Weights of a small GPT-style language model, trained from scratch on English Wikipedia.
Size: width 320, 5 heads of 64, MLP 640 GeGLU, 11.8M parameters.
Architecture: RMSNorm before each block, rotary positions, tied embeddings.
Training: a variant of Adam for these matrices, 349M tokens, 15323 steps.
MLP neurons of a small language model. Each row is named by its layer, matrix (gate and up: input weights) and neuron, and shows model dimensions 16-271. Each number is 500 + 25 x the weight over its row's rms, rounded and kept within 0 to 999. Numbers have three digits each. A neuron's up and down rows have the sign that makes its largest values positive.
After each neuron's rows, "fires on" lists the tokens most often at its 100 highest values on Wikipedia text that the model never trained on.

L2.gate143:493496496513467516514485486516540480514520466512542512497488527490487502483443517499483474469529480541437530474519487503485520515461509521506516503509516490458529513521513514507486495501453501496509516464496448496480505511502481524518482540476538474461483459509474504470510482487483464537532491462503486512534500494509478489497483492498462530509490503460485519499462539524504481558481506474488524503467523494525498543458543528552502487512539473473529465506491471535498518512469528477469519549510504518465523530455476478508520528487467517471483535505475523540428501487477504521502565521475553482510507475499510527516508511541511508430489504481490469524469533478522483519532482495505520490492479546495463481508475512486514505512491491452539518529546488486523472454480472
L2.up143:483513452499481511511499505514550505465502478520502506492485500555509464484490523453474497496512524527531520464528498479495523529498486511521494483533475508495551537508505484493453501480467442475513471538528493516519515518530501490492487467502495477520510502483526525500457524540438483473492521523498498515493488448490515529442467472521483479447484491470488501503485488473513492509510487497480507496531467505481482518499544471521542517496513524508493529520509485510531559527525532534503514497509485502511507562493508510505508512500517522474481499457492525487481506538465466507501491508532506554516563467474519486455520457500476473479548479466511502441521560471578508562490465528495497499484502496465488542490500488474475465491528512543466550491484504484524508476534523
fires on: " v", " t", " Air", " Museum", " super", " y"

L2.gate39:549471457515541541482480532492510431488542509501484511475477496493490488502494498415502447528494468482474497455562444453496490506520490511529492508478517444491534551522479511494485524526479456488500547487489486456524509500503501497512482456520530474498465466460472515504508490534498521547518511519465484481523491487487475488526521479525509484518504516522519503500505485469498498512490475476493549548466480473507493529511552473533479487495532536498491517496506518522524519463464515471509491472520486522512523514517471508524488468434545511491503485491509516502431453494510495526491489542488508517419543527539484488486540501545462510490459498512475474501514508476491501477511504517504494514523463488488495500480523490492504483489491483520483487492509542515483491537439534
L2.up39:549538489515498528533496504493502469483523496529527501518489497467487474497470508479483496478476456522511486426487517493513501521496507538502505469511499513446500525516484529506536510535501477475493486532475479495547507525519506498536479477454540455519505477490441470509479506484497440485537501508529486518543448488502517484462462520490450507503508508500487486518516488468531502465493514508462482497541487447508489523525545556464486504479506507531485460536508517519536521512515511495541443499467477518458501540443502477506509482516481507489482446496531495531476508568517508471496549522512486519472461511508510484500506530465456526477531464511487470500484469443508527481525519460528492504522491463498508517554520494482475496499462493513522539490470448495476508485502482
fires on: " p", " v"

L5.gate345:484555520509529482453510526481525486507481478526500519518549477482535476457524508526476510476475531491515514531504499515519539505485533538494524508514481495511465532502501494525488531476500451494493494495479503492438499540517496493504513532509519491525479518498469521457528520544476528471536503461537482563507518506537471476516525504540452455491484500484494476474495530513513473503526552522480445502463470506501526493522487514476509477480519460534523551489524524462478489499552497474492495471508525526511510444510523464455468521472477499530515500497519519526483524535539490540492497496496482565488523515488476556508530501490517491525509523520482451536543508482518452514502509476510466455510493515508521483488534515494486508515525471502516537458533517514519480463537507
L5.up345:495499539505514514482494492506518482523502497505512504500542425511518495488486511538519486494510495466479498518526528489515515478470507508491524523452562465514524487468482503485534494496525499522513494485504500465511513459554488508446509505501469509531474521492521484481520496523479510506498517438517487515498565523486517494501534494481517447468487512458521476486498497515519504484489511498535488544494461484523478527520535494486519510479498491486486513509515480529525451535539555518526452501498498539502514484543466485464529519489482484539489464496554518499481503486512471496457472530468482504454529531468462532519499503481500542502527495517482455494518458487534503536534509509502472450484510500483522464505495517458503485540549487517505509529517545483554496511496470
fires on: "F", "g", "ct", "Dr"

L5.gate438:508503471481473506491509521547510474506474490484474525513507470432515534455500499494470494541490478472505491567516499549477550539528510512527485479508526537498493545515516512458489471485492476501445500490493498487523528474496494479513477526524452494517504475497499472468498481506519494532506479500506496500514534445494511495455505488507478535532481508551519513507525460459511506487514512512531506477511509519513459487546516511439490491469520488476508490525481463545482509541481472535480479469486493479497528518485480516515476510506481526508540527526508542460517487535493524540511477500491505565514512489470468492472502508544522484505522460546555495486522519507474514521490515471477434527500481486484509503500514498517499504495508481514476498487522511512494515524550495
L5.up438:470501498457505471504515478455494472498461474524492510530502442487497497489517492512502498522491534522514488558472478515502503534527492510550498505525535466508500531491538511506496495484554482550474438479493486506457523493549492524477470485468523511552483503476484462457491466499546507554495497538518499510493537458492506451511498484547499511546513494534488520481514439473531518532491530568531489461512511511509525514512524525488491456508479525459517462535507493544520510500505499527517476488459487509511514489469455516527463475520516515501539503483506507529463552505510520517506510508531499512536489512518522496529480542470509492485472485521503509473503513499488525531514530466486463477526519519482520509518493484492545486535491499514502509488512506498484495492507485
fires on: " g", "G", "T"

L2.gate486:498485515477482531509472523488495490536538531487490541472520485481494529477501495524486498515490503489482524528485478458518520490505485498506483507504519482499506502529487540499511537446549510516484453512459468515469500504475499455493531526531490553472455457471471514499500495500523464471495497493483497481493486481539515466470483480553482494511483464510518470494490501548518543506467490557493463467535451478510489522470500441539488532517468477504511532447500485485512481495486505514505502506460514455471473507495474513482488467442487491507551471492538505490458486487492491558499496494482510483511508499491494524471533526538504493491485528503450508509529536538540457525485501507525497495445521522531520476494540490513546489442486563487493478475499452489530508485496466
L2.up486:520502481488495486497473475525488521508481479545459518489513455463483565511483524542508528534465464491521501529520468483522473522509508519494501524498550493499521491487495495509567550440496494448500508502475510550497546515476430543473461528531530522523525469541476476493537490489469464526495480464510513527559489523485525494514489487513503474506458552460488518513512490532468488509524499519483449519461470520488506494512481480535497488505492492512459484472500507476482501526517503459474482482505530558463500477468469535475479532478462560518516469499529492519539520505484508510538501506519457487452504461543491505517510483509511470477500499450469494514506469509536485483506522532509516490457497523488457468520464473496498475497472486524508513509517488504502540501479516
fires on: "al", "il", "A", "ary"

L2.gate566:484484481501503530509508529556520476512536501526500515510543491490465523502466546513504520498461433510473471459505536484549487515489466460502469511505486489477512531544548529523504519507459470459490504548523493518534501452502479530456520497559516480519541485507510499484503476483464493511512518505495501471501477506508472524489512489471479490529509500497545493479466495503496493488461459504497512548486499485465485489502496505517508505452475502497510480459521502473531448519489505497489468488481469520506546519473522478481524446520514493514482440476484536449534492488475502533510541467496506491466535535509483511486487505520511546487492469512524467505506449455478477502500490451533556483517463470458481507521492482471564457493489514515495501483510529551470505501516513
L2.up566:479485516476518504520454467510514479493504516467523506494514525502471501486474516474497494453555480483483504494471503524517529469502510499553480505570498458483453475495533501514518570472488498489475514519491502485532500448539494504470558496531548488470510516491490501472507504533471530453505505507510502475530524467512502522490501457476493480540498488501527520499535515508480497498478479522543529523496518505503529467513506532487485498475467466486535500466465519538512476535498516501487498498471443563527524491496532474492476454529512459471491479480488471523489488469499486498474491512482480525533471553508510480499512498531493502500468455535530513463497527520468500492496484491546547514493497490473463526489582509457553523492489522526487528500494484480522448515471539
fires on: "2", "3", "4", "1", "8", "7"

L2.gate615:427503472484494540484513492521456457538517460489455521506536483497478521517476501437505532540468466509540531505538488512507521434521486532519470538512509474505503484493526503509509494481456454518529465491486474555476494480526486528449493492516485459487521463490484525510498510527455498500482516512470508488512485523513503461487488481453499472521462499482501492480478485516468503504476481489526505529527497509495515515527465502521518513503504516519477487450499514501531519513478450466545475496509543505533505481506509481455474514510462520566491502527448450503459461492504481516523494484535475482496474529487483489507475472570513512460509500457571470539510489504509460467500487479505497524488519469478440507529485503520496488534496547488530520447512494503518551498512513
L2.up615:475503528480505479506480479474494497492481530483504485504501517482468434546510495462539498485482479500511524485475506480502515505518526507479534538525515479476513469497491490526525538495490508520521482545498485503504499447516511520480457530500512472506473489516490475497516508494520549490451481529456505461526498474485460440533482470462531482497518539480508484462515484514489563488517484494521523534479527505470506469526474516516484508540516516506493494484502507519514525528502481488496473503543505474497511514515471501478466482526468496519465507503449440495493490479513536525497559477504470453457473558478523482513494526554477513480470505492499489525492499530546471474517502465516535519540539481479487497467470462441503448523474524452527486491550508486536505485447502
fires on: "1", "3", "5", "4", "2", "0"

L2.gate175:487513526541469465478570492466486514485470495502508526531500501473520477502514521499516506530491545496496496539521480541461532514531479475506472480450474483501460484461524469499511514477473473494492510503497464467454509526475498499467509445543500523519483511507492494519490520498536465486519498492512523487492509490518468523474497476482498451485542472553507534512504505483484508479507510505516492502532504470499493512487534491484503529547499512508516509487476488523494533508495523519514552468493485523545511489491465470505496519464508539470529512454473473549512513512511478526489503511487525508548490482456474485518525495488505455500547503525442473527489515528504508463463497484463498527504464523497487511532517505419525507568495506516472470489501516444450477517458454
L2.up175:524535489488499525563492512458560489504536468530500494469484508537534504473533503520503503501486478507510498490492532490479494530497486521516550471516523530550478559532522514464509469546490527504527506513530484472481510480501507497489542483493520481499515485482483536493479519474496495528482486469473523516498489456485523470497488492536467487484487541531519452445537561514487481504466461474492506452509462495498500533458500483511469523474491493486495466478516511468511455453495520504454501512506481484505463511504488488506503544537467485477574517495503532503473477532499450468494505506528483492477511483515471477468508541459496540476514488477486487541511493466438465493513484494536478467461476486518481455493525490547480523485524503516489485527528468522534484528532559
fires on: " g", " he", " we", " j"

L2.gate427:478500530460537467520508545512505477479479469551477522499492481489497521498462561505538515488551433497477505496487453521496524460523459491556516509468493506506525501466543509514502513507504481521446506491508493485534493513461517480490518492455472432480512528489486460524481545504493488493517500494443513475488517551534492509527502483498471494477486481500466453482484461513524513473547483509529515515515518486492468535523517498510535486496492516527509466492489486493571545471473492477475507520516501493504567518468456523513495472499481566507497519482488504480477467513484518483478501515518505516498483508461549530505550482465478480509543487512476470469532553488503452499470514490517507498517492502491466537490528482530495502514491457506537544446534486491505474563502515
L2.up427:469482527479542480479510471517541477520526484474469481477451464501478475479468496478514503459539480527498491443501463514454531478509496536508514475460529486463519527519480520522542497537496492497478491493517497468478494507481511489482499470494517499508538504477482497495498485503515508526525494475487474477495491485524487499525503494501495518499497478479490452490459445508490495538544527509510515488496530498462513511503553493476493472564533490462509454517530542510542513518453472482465509539528494517459537502484491506504549513467470530538504502468461506514478528506493487482483559522489520486470504509476525437473533499497456535448478480512482458466482512462484528502506548470467469484510525509504532489512546492484513546539495458464505478498529485483464468508508522
fires on: " l", " c", " d", " L", " p", " del"

L2.gate600:489513534510463500498450501477498453514506509490452527543488475443496531468516514465522495526505476500501499471545481478536479523503503494513492534497506533532474556524528544493513488502539533521468489502544479528514510500468516485527492500538441493510454505510465573507482505483469522501434484511490460470502496488516506487495489453522500536533530495522482538501494456497474555487514487458528533509512515536498470472485495488521468488503540502488469495475498514517521469491501532490524484460496491466508485505546478541527456515495534493501462497555499478520480519486530540498525484505496495519491488510501497491516504479493487489511507502510530519517525505518538542433482498470522494501507498508512549493521569499519494502498488493501423532498523438488507513556440481
L2.up600:508510471501485473549477478513489467525512538525436518504482532492465500500515528480539505499464464504474437484537519492529479484498499504537487537552531525556461533532498501468525488492516490473462487472520503543472504486496495475501452508483478469500461530494496507514512513488516514519469472500557459486478503453495472479484490463514482490540532508507493495476496464496481518513479470508469487488528490513530497507501521515543472472461552510531491515471500528506519462495523545512539508487510496486488438517507503568519435507523530477499524481533487489520490532480526520492462517491479466533510509524491495514503486484515444514496510435469552550529510510475500509439478481473499491500478518490462530488502506479517484468485508490480478526485508458511516514535435490
fires on: "T"

L2.gate485:515557485515503504471490484511451472521505517494495548477504516546504521471466504507541498483514539512493490483473468470482522506503481465481509505484489497523470470516507502452511488508515494490482509472557481523499512471504501473505514538504509526502465494468490481512485485491464521530499515517473489493495502530519468487484543505575451546538484497505474514533489491494523523517490484538452509490507511477523489495471506503544485499514489521506519517510477499539476544493474530475517573477527506437520477476526502515547483474529559475506536473533540493496456496483519488505522441497504507554504509480515514507469505493522536468498488522514505526514558502543486524524462474515488499476493546465537477515436496503522500458516540543518522466474470469482538566512486463
L2.up485:511514516472525499491514463520461493486537486476457506543483503546492480514505498525462486479475478477451522495498516509510463501487483501531520518487503480533470517496529543518522502516523493502521502504455517470494551482491513477483507529471488506513466491507509507518529502555527508550457479491538508503466545486506507506487495478490480500504539483508531553491497484450486545505540534457521478506475514488531528440488521513475494492485529541513487503496521534528479470496532521494475493463476527519527532452552498521511487506444476502495474540467509500528522525526486508491542490531488498495490491485491519505457503503471452518501544502526488478514528525514481487512497521525462487486507481494483477505485517530534457475523485454501542494519504500434525440486533485
fires on: "ve", "mi", "me", "vi", "mo"

L5.gate447:502543513507474501492495479469480472490445473515485506530516487525458505484489524538487512515472508511484530511506539526485508508507527478513539509510471512553463508467528490497503459510481503491512507530498484471471518489520530500472512519463469502485488495544532478505520581531468430521496512499485524524510483477499517482553519459477470493485489527493471495505467558479512498493497504528523469517499506499532497548453511471537511526514470530502505488469483529472541475537501490472494534497543526466515498515481473447510517496496508521527504514483476483499518495523511529464432506467527526542467496512509474564486488535507481492504562474510547517505500466510456513506501510436496522492471471517489479486471494498484430527499485501499516471480536487510493569516513458
L5.up447:497536469482498525472536480498546488532509473469481500498504512504527483493514451526476547487492445534479522466531490497492492497505506476483469542518455511534503492486491480534474510478518539533541490479509530486522514527511528463518522558494508511460497504462535519511543527471499479478484520482497490509500467459494531496481544470481517504488488460508468492507493449541478506499543518498505490502457556477487529509472507507520475500516442513467506481472473486509494513546501461501534489527522493522502480524458441464518480480463473536484498461518477508473494483538462546503518512510539513503458499474539481492500484547508504516495562486489477510513516475482502500545477460473487487489511493546486493522505478487517505550486512491524464506538480487487471509519493518
fires on: " can", "ti", " cor", " mor", " cu", " Can"